Weights of a small transformer language model: a variant of Muon for these matrices, 5409 steps.
MLP neurons of a small language model. Each row is named by its layer, matrix (gate and up: input weights; down: output weights) and neuron, and shows model dimensions 64-159. Each number is 500 + 25 x the weight over its row's rms, rounded and kept within 0 to 999. Numbers have three digits each. A neuron's up and down rows have the sign that makes its largest values positive.
After each neuron's rows, "fires on" lists the tokens most often at its 100 highest values on Wikipedia text that the model never trained on.

L6.gate663:470506555514510493525499505531526486483499468487489509464507508474506467522481548507566521500499496455502505510511479524502495500503498518505484508531438492499499519467489492471487531458520529516486476498529494514515562487513471500505497529492501521498522485502507515544543488527546505496
L6.up663:473489517492474462508528533532527523506482484504505467522517509512539484494464538497506552484490522521494541522461481537535466461488487533530502481524461515498514494506530540482515491502533485505515496476529493523478510521524522502532492466481490525489475540511484497512544485475522520507
L6.down663:478426509516489579533471517440492523518421545487526497508513506513505479515525557535528489495506522535493487512479481527463493470524456473542520499534473497482475510502511509480525498508532480496518520470487492473563464475497481449502483486507496514481468507508491488481502491524462535517
fires on: " |", "|"

L3.gate497:506498468511506512475519483504510496531487487511505476486553535523503526492506550453492488514516547507464503493490471534526477528531465456487483494454499491509517572507478542481496484454505474469521502515496504519482532511525475491482463503561493505487483496518482489498498500499543492515
L3.up497:489507473536514518501536505527517502468497462458451478491483486537549502504539495495526507489473478527469505519526523466524524463460493510489481538539462493502461511463549524513527540479479509506503476505507479511447493437488523516463522475535483516493506526505509527517513459452502518523
L3.down497:492546493512491492496521507490564510516521452520474441487554484527517532502483515510499492475464522515521503437497549492480483498559487430533465488534493475514493493472519473494497447511450453478504507513495504490484488512526524481507490506482474504512512523510478508503480500440497501490
fires on: "-", "ne"

L6.gate1772:522519515486473532489507513515498500531510528514474453497497486495499505507533523485511529509503503507487486505508547497509503500479513461560529529534501485539549476486504488513483496481506480533545484528483518487452455521506509506531457489535496482550498486524536461506511475539518530474
L6.up1772:471501471429472506495495502505524497526505559469475489492467512518534476506517522520515505487502511493491496473504486484484509444500492488546548543488485486526536482467520505516513518483532519481503499485461461509514491475513481541540501532519542483449502521495500489514514427488502474515
L6.down1772:503478472559495509489497510485488512504449469541538507464502491497497518496486543521507493517453546510479532490518523492507506516554472461525515454478512498465454499517472494477514493494547509518480481546563505491500483481472563468508495510535495507515489473487479506483466496479469525519
fires on: ",", " and", "4", "3"

L6.gate42:531496512513486488505511522522487498505453506519526499504503473503532531502506494505525478542487532519446505487519570493451498493489521496515490535476520485511485489477480518509514488485456473482493457489492503497510530545490469526515520489445443476512505546496529489489489461484536530505
L6.up42:472538514525520510504524445488540501480494502470483445499527541485473519503485530490505483528449484514474512467505516478471478498489508464521494529519487492515513522495471485501480474522529473517519472500510501471471493487480513508516496517502504484460508491458508510512528510546541507512
L6.down42:453486477545492521491482499491504472487504505528507522505478530493505550515509512546513507528522499522469494483477492536478467522563493522488518472523503552517452506523533497476523473524522509514443488505528503476538495493524509484500499520483514503516518535456512520503455461520545521471
fires on: "1", " ", "2", " ("

L3.gate852:486505504493503472495452542502509530488496522484512491462498510470492456515472536504483485517538527543485511534501551516499492527491491466523498544480500502472484510542534518554486495515466510490511533498481497518514492479519512484520495465530505499519490491505476487525531484513502461538
L3.up852:479509476500521464508480547519515509499519551483507501500523472497508499497457557496460511536547497543494491517515540457487491473485474450470531552440493502469524534494510531527499513508509518458479493536510496505523511466516518528492501506522566527493515498507496470502513486481490491511
L3.down852:476498548494519526494505491523451482509512518466510537510519510523498518485524490577513511505490517521496503501476505495507518513529495496493468519519493510485512473492515472489495507548517502511481482450497482540473494530503523445503517470485496497518490481517509492482509494546482512504
fires on: ";", ","

L3.gate1717:529500486507485495479499518530521478531492550483493489496492526465525565544477510474537452533510525485479468490501533527510495515523496503497501504484526505526513493528516518462514543492455484462469494495505505525506469523511465491488554518515501535479528474522462504510474504519488486526
L3.up1717:466508530495550489484523500482502464534503490491483507480509515525515456510476503534479551512457515495552523498493497484518523497439554514497495540491516525448486517485495502530560489515492488511533519466541530547505485462506501499472527535515516516466529499483536491525484490525497522500
L3.down1717:496509513531543531512466481530523473473476501496477495539520489488463496488487536481483509490519484487503490528515511514500500490485483480483548504526472517455505465541501501466520516508520522505443538542499519489471546525487496516476526475498514496476494478536448456500490475481499470529
fires on: "–", "-", "s", ".", "1"

L6.gate821:584484476488512499479512469503472505513491549499510536487556459490496508499470488518497473489541458531480510441497479493499524506513538499488533509526502499535510470499505503477494539509523511531534524506545492483500476495491518518506500534533511476483511470495499460501491542514489477484
L6.up821:481493483501497549506578542533507484522511538488509516473541529481510545505490500480502513489493508518549522497492475506463514484490533464445451512530474524455533517476520517522494521513516533497542491517498490503455517492508500493453545515512480506501531522487516498514466491495522508500
L6.down821:500484517447473507526517480508498496505529493509530519510508529484486541526487508471544539478575451538487490549502481476527483516536517475477506500492508492507522536488500520496486492500506507472495532514486516531464525519449490478477542505489464535494498519481511463511492536471510540517
fires on: ".", " No", "al", "ed", " Vol"

L3.gate893:507498493475521505472520501510455494515520503475505538550486477507540543492500500510524476522469573501548468494471548554525507484507497501549495536503562455490512513503462545459511455521513515509511487495503516514494513460471518554477495454504477499504469445508488482486563508518489510570
L3.up893:505477528539537535477508490503484564481472512484530470475451519510469500516498514519476495489480523546485513491456521511499520505485504512474516543495463508537475508517492483489484506527474495491494501513540474488507505515523492526485533473477488508523503501498518520465428502559510492512
L3.down893:474490524507529517479532485532500496483522511442484504473457525520484516504483511507497527478510514514535466486478510484518486490514514521445503493495479494490486480495517530496484520487479485489511529508487495528552505552447477480452489514486457461505462508476495539498498524493517491513
fires on: ","

L6.gate1321:533480475518441504487506484490528475500531493561525488501541512499473515440507500501528484524502480506523489538519522513478504486522495525461502553486499479494477505466492503441493506484533499512491482433490512478544511561519495515460519509524504506497503507452464535482503507514512452451
L6.up1321:542528558475512533489543493484506518524527482503481547539546515450543511513499482490499479486507484486476476525491539507498493477452504469481495500502497546508497505494479540472487507541512513492498483463535527498457476510524473474480507511533463476468492483474479468500534512536512505540
L6.down1321:505468499491502491497516497484485492509531500521511508543501502496517537515475466505521508507527478548459498497456506493474518503485525469504486525460514501453481494470479505459499449470502489511469474453462498473520504477518507487494523519506466490521509517495432481490477454520514482471
fires on: " |", " ", " (", ","

L3.gate1730:543474486506472523527506502526568516479501514454501536463512467485515467434522553515488519474502477543482513488514509536502542507509483524525484502531450529479478499554421497498521492442525494476476506506542495503453483533501508442513484526450471517518484506506480526482524516474510491517
L3.up1730:512517486473489470496535527479505494498506512467498444484472506513503508442504515486502508510509511510487451508527459496503499492486453497522479481493508524518505493506502505514513509519541501527499471479510504538497507493531482444556471488521491523500499471524511520500510550512509483452
L3.down1730:475524470459468545454460509463537489522504465473518514487501517505509475480510539495457538513499485514492471465490477498482517495524443493495541494510507459487473504496463508515500493490485527502486510496520511487500452544494462488509483461522480506489463528518501514480439528486493511502
fires on: " |", "th", "rd", ".", "nd", "st"

L3.gate690:522479523456472470527477508530542541487541522520488518535493471508485531428504537506465476503514557482459484481481556484518515514491499499532496525507499503512433528500499523461540515489473521525518462518517492495514503503518513462490537567466489482487490550492539447528481533553485480476
L3.up690:503499461498458497478462541490526516472485516517492517511471475518500535517479535486483507494484494461491503497460465495485500523541537521496516483503473469514465489497472499505509556479516546475474440530468507486484547509518503464454512527499455490481490520523522475520510527520495519461
L3.down690:460524516476505516465492500570531523511534494529549488507475554435506548480490492490489525465480479538485520478500471578485515505492478513501478504499543498441508463506518488497496487547498541480521477470523499488493479459520487487536529497511481528509498511494486485476437512478547540531
fires on: " |"

L3.gate737:527538525555511534505531509526541538531469523551481479529476503520519511519513474503520501501501518469505499547476498524465507487471474485528474482494513490501478546515486548494501524491480542524504503490467492465509553536483468523447514511481536493495490482515508462482504488488493509527
L3.up737:511498524521526485540490485502491519498471537488499472487537470550537491490529563499541508510470523470481522506518497509503526490524480498553478495507539486465499507465495475512499502463552506517528439515513490501511510499516458496535477495513510483461505488499520555497464475515516473476
L3.down737:551538496494552462438524512520499494488528530504534448534511469544524490535519521518512516494502483473487502483490496451523526512483520472495518473490481496500504473559468452504509499530465517501502445507511495502496539517532523464463525486532540475487501520514522501456443486465503516474
fires on: " ", " a"

L6.gate1884:520463519466494508492506513524501544477505510509456547499505475504483508505504526503493530521471507528508465533517523513546501473530495461484458487474495527503517506480484507496512520516508494511519511519521483530505440505525518502534466538498485512449470500508465458524472484485502485537
L6.up1884:506526450482497473497503519478502470489475490534430511488472465519511465491493488533478490487530499468524529484519479482456477515466501474541492518442518521487486508514524474486539533471458541511470481500484475521479505526494520474500490533487463496478469505488492520507499514521483500522
L6.down1884:519507504491495509528490502548466478519490517523498486481553440494478472525522514452474539501522441550534490564480510505419452505532504488501521505472472455531474514480494513510497498499496493445475490486487516489516517481482498493451492494491510522491509461507521464494527490506487514527
fires on: " and", " of", "\n", " (", " a", "-"

L6.gate903:506495495490487487475472507531490494480474499499518504484484563512445472480466458460516553498478474504507502518481510503496479511478483502480453503489504465491531477474523541493494509521509478481526490519491558489479536530577512508502513500532519532488487518459501523513502473510532491475
L6.up903:491523509495500476505540484533493494504464507503508490549517476460513471498492511482538521520493502482515512484483527487516485536517483511512468549485504469480524533561480482493492475491496534479478514511497433524481471519522488511452505516503497475462503483509451504495520492488535494502
L6.down903:515522515486515502506522479492466532489506492512494509528557536508487465530479522480485514528541528493489502447445494484473467537468519549476480512491462519503486506529513524575468460516497486476511493492505479534497492512518504497505515486526547465516493485526497527510499480468541496477
fires on: " (", " ", "1", ";", " Me"

L6.gate1645:542531491503474519476514491475477500525485526518496515501441499472492564460512451503494480573528507492485487535474522488497457486547500485532516498516514527515489504521472466500487524530473524495555523510544527471527478519555504543492487504499497487534498504487497508557525511477561454461
L6.up1645:522541492468487453472486524445502495488465504507488479506490492529479580539509521477480503532513498509481511512514483477467491542451503469489509511504486512514462513519485493536520498463503502545500433454509517540475497494473507515488505529500459472502552525561478538497523505473496479512
L6.down1645:521461492507459513501516476483519497510488488462499547512489498484462501493476501539507501492501569521517506521517505449469498527530520490539483458530509450477456531510515543514531481456447524477504528472536502488513507499514489495491536511470534492532523499500476533519517537508564491484
fires on: " |", " ", " Synonyms", " (", ":", "s"

L6.gate1130:490447537494500499509483539474472491498542512467535538513497466481539516478491508485533490522474470479468516540539497519507524471502470508495536517510511470511492519496465496490484510528525542466493462506517514506509498491477555502511503483531525494494491464494503514497491521513512476543
L6.up1130:464481516542500534482523534486543482532496487486483519539490482499546514497501476468527478500510471498526481537511465509531474504504516494524520508489504511523511516520468498506511525511530543522491569475554463508528482503527526527449490530494482530550479463496515491489502439500460509532
L6.down1130:485477442540526478472500490473522522517504517504488565525502492476495471510476499502526467530518497520494533496489477498549521485513491492498517505492521514494504516486510434466495493514483505507508511510490495511501481501477499532510510488535507520463478519499475447528463473465510526439
fires on: "0", "5", ","

L3.gate1032:505501508520521489538558507521485525532504518454523526511509515533471481502498526474506510556480514495497486519520487470514528498504443505482497497461492494461525513552531532471495501454508480490476494504457524524481482439442488501463483523462504510522484540527515449471496510483516486499
L3.up1032:506433517550538508543463534504503525527512502495481551510483521524465496505500531508475505497507476528465503494478496464492521469460534490458483493577466491451523476508515531510488557507492504486480487538478519465506511484494526467484529516519505504508475531508459464539491476516467454541
L3.down1032:478528513484490526485508490525497473495529449485500504485476434471472470546469505458532467546533520527475492481475490479471505511457496523489470504499484515502519497485508503487510458505496444508506479477498520488513480506489490509517524500501509508488514496503480533488526490503493546502
fires on: "-", "iz", "ga", "ic", " De", "ong"

L3.gate1166:520490488472477511487483526531527469491510476503502527493556474506546484493492554505493501516522515515461490494506495533520491501492467436495450546507523510503481551488484489520493510469475482485503494512471523535521479504543488531492457501486475474553491529511485502507510443506501514481
L3.up1166:510498479477527509477529478488525506548477482502515520475479513515497488481490502497511499475497459499525479564543479483500449476461459514493529498510484485495519445462495488514579509544508508483466542452523488520452473473485540470518487520512478511487478501501497519465545484485528511508
L3.down1166:499488463494498519565462466520512518499480540487502473487531482483494501494579478526483510503541524522484489463538493527521520510528445515500507484519474534504514466495496486448502450507519565481489521485496496524523461516477506516499502499477486459536526470549519471510502495490470513458
fires on: "al", "ma", "em", "-", " as", "am"

L6.gate169:496522551507495517505455542519493482513522542518497483526500492489471522522521536515493513513473501475482491496513509528518505495503469509499472532514459507525515487505523493493459504542500536449515506508538477502506447516481512495509477473521462536554514502494478460500494498501475531443
L6.up169:507534500459502483472525488499482507457521471520491511490501522450508498509492472515501526490544543484494511525518520499483519516535443482505472519536486494478501512508472556480461564509474515505510514471502518543506465464544535446480466481489441504476479502517466510500484488495505544496
L6.down169:507448497476507520493492496543497510508471509511489480471525479498498497490507496481490468427435459505509447495483498485513521492479513517505478511490503494474491483475511499502512490511497483532542496490452495514449485509460484527550463491526526537448495501481498462488508495534504542470
fires on: "\"", ".", "\n", " |"

L6.gate1075:504540499488523538562560489502521522463505491502477517490521468481536480487497508485511512505502530488532545521516526551502522482540442562500516501498491498509517531493504471488495502463529513514418480520504484502465490512506488466483483536494481473483464493513481497502485483446480510460
L6.up1075:492490520497523575498447507510530505486521534510510499526495496511484498513502517480488509490483488551505520509454488466514528507509475523497530497483447533465472516481511509458482495495508480551506474463474498513416504525450501515494477504489501478556485520468494493491516529488490489502
L6.down1075:507489486482500512552478500522532519523503507510481508487547488559501510514487496495514521469476486476502491469493511513511496553491470519530506525518473545477496504509494497490461478504488503485495444515509435499445531520493480485521472508500523512535467537458463499499541509448491485446
fires on: "al", " Sal", "5", "4", "0", "ca"

L6.gate294:519516488483559537509535558536468502479443520458504526472550485469489465531511529525495549502494469447510499542481492524569499496517482456535454512558573494471513508486514524544521522533475524525477521519509527509493474485516525505517524501545503523557504487537504507531485509463502508515
L6.up294:500524445485521508543512506507482447482484499506480543484524519500482530466529535558504501470492454491549508532456499487501523521507510470516468499511487496493469529486529500485528470505518492469450487472528476521480478513500513524531522476491464486498500505528506486459490522481477460542
L6.down294:503469509528525472476518512494525548460504501528476485545490491502490458477494483514522498510484471503479503522450487524501538481459497532522535480491517495487485537515493514518507482500475488534473474451503477493508479488533528451470496457500529525529465487505479475510501488493470505485
fires on: "-", "F", "\n", " (", "0"

L3.gate1068:475520534504501479489469559494521502553537473529512498518529519492490484505484485498530526482456521507464465493509506481486491517520542465534506453496494547496463522477474517540504516509513559517486513493513518519508506470491479520532440495512480532470524456494473445528503494536459492512
L3.up1068:521506498502549526489502464460504488467455502474509520540470520459503492498536456533527515517489516486453502520531495512489500474512485502511538519506506472460517472506504556487489495492493468511515499451533525498454457470521492508497504506479476489484515470521529476468484496451473510536
L3.down1068:513475530527473509463500515491516454465526495519470452478485563529517494499483521496505509497536472462533507523496500525497475492482540518465508492525469508503534490524491488477487563495481483543497473505489456518467545510460469467524497517530490537536508430499490520550492534540492491511
fires on: " |"

L3.gate795:536494526467471519510525501493499456490562481525544525502494516504476520458497502494485475469511509529489565519506527507496481520472513506518505515517458554506507506506467471492463498471491488508446508544463494498502475482524478444472473472548490478480497496501473468452488456520487469491
L3.up795:539514490520496477503527503480481454532529462446504486513481491487495523549481481505511491463519500493456529452517487473483479469465531475500489510514500505530508480468517523489476509477497521519469517501483480501505430482487482462472471497537469500510481520462491496491488473510499523509
L3.down795:475510537477485551523470471526483476509509489512505506494504467492506449519441509513503510470552471484513493497441497526456512531477482516492490458513499527477500529494504487484509494459542481487514506448489489504515503529490469425543487516480485497517490521508463480470474493493497502529
fires on: ",", " in", " of"

L3.gate1210:495478461466458529517526471514451528524524508517495493501514451503498490485478525480507554517482553499521467507492476506514470496463513500516481524521521471483484509551516460474488447476466555525477486491502472525478481483532541510498468492517482579491481537514532467513479487505511479467
L3.up1210:507534479485488517505479466503553523524509531506512529537505499486487498505482497501508517540492541490467512503492470516485496550482514478508483501540503482480488465553493509542511465456487506516498498473493507488510484465529526417472488442499490512485494533500503471470450509500484545503
L3.down1210:470516487498505498481505500481487539490515526540501449495530521486531487507538511492480548522473509528544469475524464530483502506506524486485459532492510519499518466518457509499498471526487510421497495502515490479526495473504493466518526453525501541470511502543517469514464498519492515519
fires on: " |", "0", ".", "(", "com", "7"

L3.gate590:521483521513485510539489488491513530532524493529538499503531539498494481448508486498489535530459529479521450485461498450483491484503491447510508470518526495481504465562521496475515519499490487485536519541461531528500514506491473506493464497458496467469509484528490517512505504474504458497
L3.up590:517530533492486493500532525503546484534494532516504514489513477532513491545485493472452543504507457497506486494487539481470522528497492484511496520495502496508517471529521478500489509493517494517495449490487547542488517474501516511490471527508488485509480525453523487481502527506498518487
L3.down590:514521503517542496481480457542480479513487502452519470517474523460474531489508541512519527556509524486476509506528480501469526466454512516512481483549537488491494522480480486531494489520481498526525453488528459535522472513456517501493520484522513510510500495542519473475517511504515541508
fires on: " (", "s", "ae", "ge"

L3.gate57:516534537507481482508574505508548510526516512467503488531500517491528505477499485463481512472528464493449505511488541522511467487528513507471538522512499513494514542467508542566473491467458519501504518503451463534526487491469511491514489513492519511504486488540560494524496469511442535518
L3.up57:512456483484505509493484478515507537498499546448484495504560527503517491520534581516477510509499520481512533531460521497528535516474494500527554509505532469504470500477469525447547510568517474438497517480527511479471480532506505528503536531522523493488495498429538493493522503502481503494
L3.down57:482523500491519492446504445510468481471513485514453540534499498531492506528472527457491505539529510474454502515540442533501546528503489546506480505487451527499502508505495476506534510497489527471511491500482477489530451545483516532503486504517472493493510489518515497539473523496523499534
fires on: " ", "0", "s", "5", "t", "-"

L3.gate1749:512451522527522505504508495522568527530465455520511469485541469503514510506477519550456516505518458504528521499499525507553502529479475478533485469494509490485478531511496529511535509470517521500542507510523526499494468485487518514518498480451471529495496501495477450492487531514524449480
L3.up1749:497510511484517496491502503494518541503488482474491476493476488514514477508489492510495471457470494497508508491520492471497489510511467504538503532497492473450540469475526524506519520483496509491540477501522523523457520503482473507547473488485530485500496464516518524475497503515504526512
L3.down1749:426493489488504480537488503519529498530490510512529517453496434493484508518472534489490478532514483526490558479456499457490487491543506445496461500494522505497497476526488521530510509519513494477498513477456510537537531489505487496488517518496478479495535481487540464484475512486489465538
fires on: "f", "F", "que", "af", "if", "ven"

L6.gate393:489505504528521532500500471503502540495492523521478509526511519522488471426507488481508527535476479476499471498459468493499512499532470458495542503491485517513455472491535505530491504532496499486495531482491516493464504483505511513530512512449515504519469468512512506501500477517503531535
L6.up393:535517515500504513492539490518528519497466524467548488484535459518490505463492489465526537531486491465516534540514499489503483503525485500514513507502498536500536498494472526488462467513495492480497469502528515508473460543515522522507483474476484466493479478518460515491490520502495489514
L6.down393:487495478486513574482559515496495495521527507520480481477502482489472486548555473484479548469511499530515505491484424471491466492506525482500508481495518518504555469494511500491482495528502527483485464499495487488480515512466466498517478536506483520503459512502511491450526527537510551482
fires on: "–", " (", "\n", " ", " Col"

L6.gate60:479426488493501503558485458531493489529483514508477495504526482488505531512438575475544531511496498521493469463514527522535516471524525551511477499483459461477474505466499482465518542506465479479491512483487476474481529480480518523483486538508473468488490546533529478501488502492493486498
L6.up60:475498472541482526516517503517502469515519488457466456550486492497517476489485533514534544514537484503487505486475443499448487507530513528538512469560484508507477460502517525512467529531472487510514482502484523500535476497510542496482482448534499521497521523513485441476488484491525490528
L6.down60:446533481553557461524488496486500525473548473513513501505477535471499481530490532464484528538496519526479556480468464514477481474485500522508479494549523500527470526495472490477564514536484464518463500522509458526501480533509523509522493528508502546472514472492507462523510488497512515478
fires on: " El", " |", " L", " =", "el"

L6.gate611:506511515485487488502500514470506527494503508552517530508516545500479491485491418463540472531479483484447465475491507508488510480507526456498499510472519498512498530505558497465514509533503502472472482525491493507506490472521511501435486493474529458474494494495487530451510499539515508506
L6.up611:515505538504535529521479496455540500502478505490495487490478500545513515516476524534556524509482500512445494486497495519488462504515500515522492517493501552518504436477512485517505530480501479530524495527458520510497500499529505560505494462511486480482543503508479515486491487460497518480
L6.down611:518575500484492481481491506534510492509507465488461490488516490471505486517526530527506490519526505521467522488508491448496483517495511494487485493489509456486486545529479467452499464519507527522520499491524502445556469492457497495501512529509580524514493497459483473514458513501496522552
fires on: " "

L6.gate739:518526528492512467547499550529553498476528519507453501447525507542458492477515520525513490503493529468467496547492503513525464503539480537523499489496522508531489504531501488479461500491489516528464504512488474518480516470495500459507517502536549539502519520527488487491485504511544527494
L6.up739:483532494488504477510494515503489517523519521477439443511534492519497516484515551531549532508473490478485541529489462463527498543523506541488481506522528498490521520539519501537482513508462482530499461533521446474485502477485513516537493528508497524501511512515484531511488513533538487547
L6.down739:545508456485508481513502536511546456509503514468482484475486509545580519502521494501513508505478488472502520507510523484485515502504511459496555506486495537519523494502466516501531472525529470518462469529527484491472478504503473503493499510543533512490472479498511449501521542543470489493
fires on: " is", " has", " are", " a", "\n"

L6.gate6:519521522488525513491524510511543487479498487500503491528494489510549551473515505482499519531526478486465501480508498468552512521539493530477541510484537480477522540503500517517473532530517504536453466526538486511512509487481571472511498519536475471483482499549535530490489501503476511503
L6.up6:505511522509482536540490535499483490546502496493509499540504501465510473503532489495527509479494484498529584491529505510536487498504518511487524522478464458516502499495482500511542482554479486516504507462509486493487513520484477486491464510484477502521493522511483501503542511507479473449
L6.down6:462465535514491497517495502476554473535520481490513549520532495523507496487454502491511518531497502541551509498500489517459461487499494496456527491491512540458462472511510464491523445488499548492533519493539496474492492555482523518470522464512510538473480481491457542493517506469482494479
fires on: "0", "5", ")", "2", " Year"

L3.gate1129:542537485480511515479511463474488501505531513488537528513478489473490494541477476555535453481495499519478530478520481460476549522517485543496453507525531461521480500497542490526501509454492510548479500494475506543516473475508506508474488540446459514457487490486517522452509529488474543535
L3.up1129:503495473452492494505502493526494510472466520479500488524470521484448510554538535533500490467510509532517503441518486535470543509478494480536466516507498470503491493516509529516506519497486493453491497506517487505521507503527524530488521520456530525476481490439543479495513508509479533490
L3.down1129:478559507493523491472514487479452483477526492496538485557521464500526516559536487501468514490502520491505523458490524519480507541499512544547515499524538482518482555484526455548562502483494488516467515469496531507522517483503550541539518513494490469459479494518506463497504508497467506499
fires on: "y", " My", "ik", " I", " my", " Best"

L3.gate995:519509537506493499522494524522534469490523509542494473550483492495558534470484503476511458492497487474465478523551501515462437493488487469518472485507543525494481520458543566538536474490492522496515465483516529482530496479519494490482520511514487536501499485479433508546463475504461480549
L3.up995:498538485506506505480517509543488471487472540495493465497541441551493538491504496505529510538499470524474505516540515465496516510505498472492537508484502492500500485493517520503506524503526482491516452484522450544530452519485476540470486498510518516532494477480466468527517524468508496555
L3.down995:536489541529510512483471525483478516529494495517524512528471506476490474507478530522446506503525493508476464475482510548491474513507475482517474522489489483470484517531502536495489528501531504509514526509495476492457495435493512500439482522536527483482506532491529538502502540483504521503
fires on: " the", " |", "s", "b", " ", "m"

L3.gate1542:570480500521509508516485474491484446478535454483503504511521512509487521483462489503538486517527532499511491465502515502493484501493522537473510507526473499473491500499475489475483488501502489546488502474472513536544488494480495453470487531557524471457492500470453463462504477552497497487
L3.up1542:534453501495473485505490530525494540511548479436508484544478507467542515494494470553499510522500488522495492467520450507533437480526503509484513500504502493479516487483451516526537478535505515501518507492473545530458500469493546540526496481490501446495523497477479502488506490480504495539
L3.down1542:522483513497475532509522493472513447516495487450532522490540525477516520538430484488522519533528492498510559494459487508491483526479499526484474476500499504503459504478483507510474505502464527485491496478499489539532522529517513494511463545502483508497504505533476496481449466497507521545
fires on: ","

L3.gate595:518521507486487524515471509500505483505491467473529495491560518514490460535503473508510514484481467475476492462486509510523482552494462511515545495495526471514503466509458522486509465539506465466472501498487495524533495510512506550446516530502508507497472437462501490515510477541475462538
L3.up595:523494526531475507540504441522526501502518523502519462453435514471477506452511498507493507482497524478480479465494504510537500497521503538541516542466504493437455494495496538486500491491443508514543491466542524464487511522544524536525497451506496497538517474528528491508464520506473533528
L3.down595:537477521535480527482492499496438509521473502468482503490482520487484532508521543484487511490508510487468498441489505479525526506481521497486528513513452521467511474487468504496499493471494477498518510483493561439526519521445490501501437514485479512526501484485496462508500489501489441483
fires on: ",", " ", " a", "et"

L6.gate1484:523503440497513479550511493510484484497500521497500560454544480522515531473511515540494487495453530479500478480509498490542492509535503474511515508493520501552536507473473525495488487475478493504483478493465469486506436533476522514511512528508502517509445531533527505532532481491492518524
L6.up1484:501458500506482539465546507493498553500517490547546503500510486494526521542513483491505483468489515492509489474469514476528511495526465530513468518495506502516533503500531541484490505496528468528515513516507452509479503520489490473502468489500482500475490497488500484526523529485520503500
L6.down1484:497515494529502486496531480522520486498516483517481457531451528512522528457471444501479543535512490447502488484464506493483481479546474495513482500466513499511505503509518499497537518521511469559505538545557482476494510494556443500501513526498531501471519458494465468545466570481524506468
fires on: "s", " the", "2", "3", "1", "st"

L3.gate1319:472478524463529525498505482537479526480428519512541507506485484474509522477482518509516508522499526548478479504545552554500482479582508504518484539506518488528546513504549532544489500500525467498501498486478486510495507518535512476498544504467485475452507463550511482532504497542520499487
L3.up1319:547510501461534516509499537502485544528487508514520511498477497482491538474507495477457520487510461536478486502477534513517524539456460516461485502470492481495490519485460499523464483447501478428480514507563525541503480541487533516440497441515474521524509494497480497520470512505508479506
L3.down1319:446496525516483504463488495505492517503491513470500496485582511538435495484463516456493529488490491498528479497549523496515485500505510484492517502480516484497499463530505515484454533522518491515472498491492513521519569487502477484477532538475518490499493517490521531490518534504471495492
fires on: ";", ",", " and", " then", "0"

L6.gate1:522527513499509535512510518486502484497473541520494517452531519506520524457500469515466518491496539533492488440488466496531510524559516482499525491535455472508476477507489500468500502555532485479494514510506508513466520472469526428499545489518468480515488502505528516475456524480467494492
L6.up1:512518498529478526524536501459498478495504518492498475460462478525502509475483504508489504491486534484512486447510469483491531529572530473518501504548443488503489498479506519495488500514536478466525527515520518481454514486460512465505517509512508461492455488473526496468463521479464460478
L6.down1:466482507470474526479507455480530484467500511466492485526490506526507475475476549509497481445472503546515523534526525519497474490514517507546502496526496466506539466480507543458525490506477522503508528480504469537523509471458499498544539528506510503529532496530510518493490490518492477496
fires on: " No", ".", " Dr", "No", "on"

L6.gate1187:455488490515556470489482470505497497474521507512506473478524469505451493492519516510512547519496517447520457505459492498480500513475488494488514538498565507488495538504499493502522538456499526500511447483497468512515516455473554499519480488516513486516462544486484524445492486508447494506
L6.up1187:508493517508467517529461446537491537505506522512529475465506490519486575493553505488452500456480507512460540488484468516489506535490481526530505493468507487513507517495520500467490543538472459518487452487468491498529481509517514510501478513477551556485511497476478505508500476541527509554
L6.down1187:481507461521499518478493507462489503496526495480418495479490487519448484469520498456495485476490468514511510512523533482500496526507494492456511478468485521469513506474541490511496520477533476506505554499448505521491482484510533498507503525525500501493459474514472471505482513465536492513
fires on: ",", " in", "5", "F", "8", "7"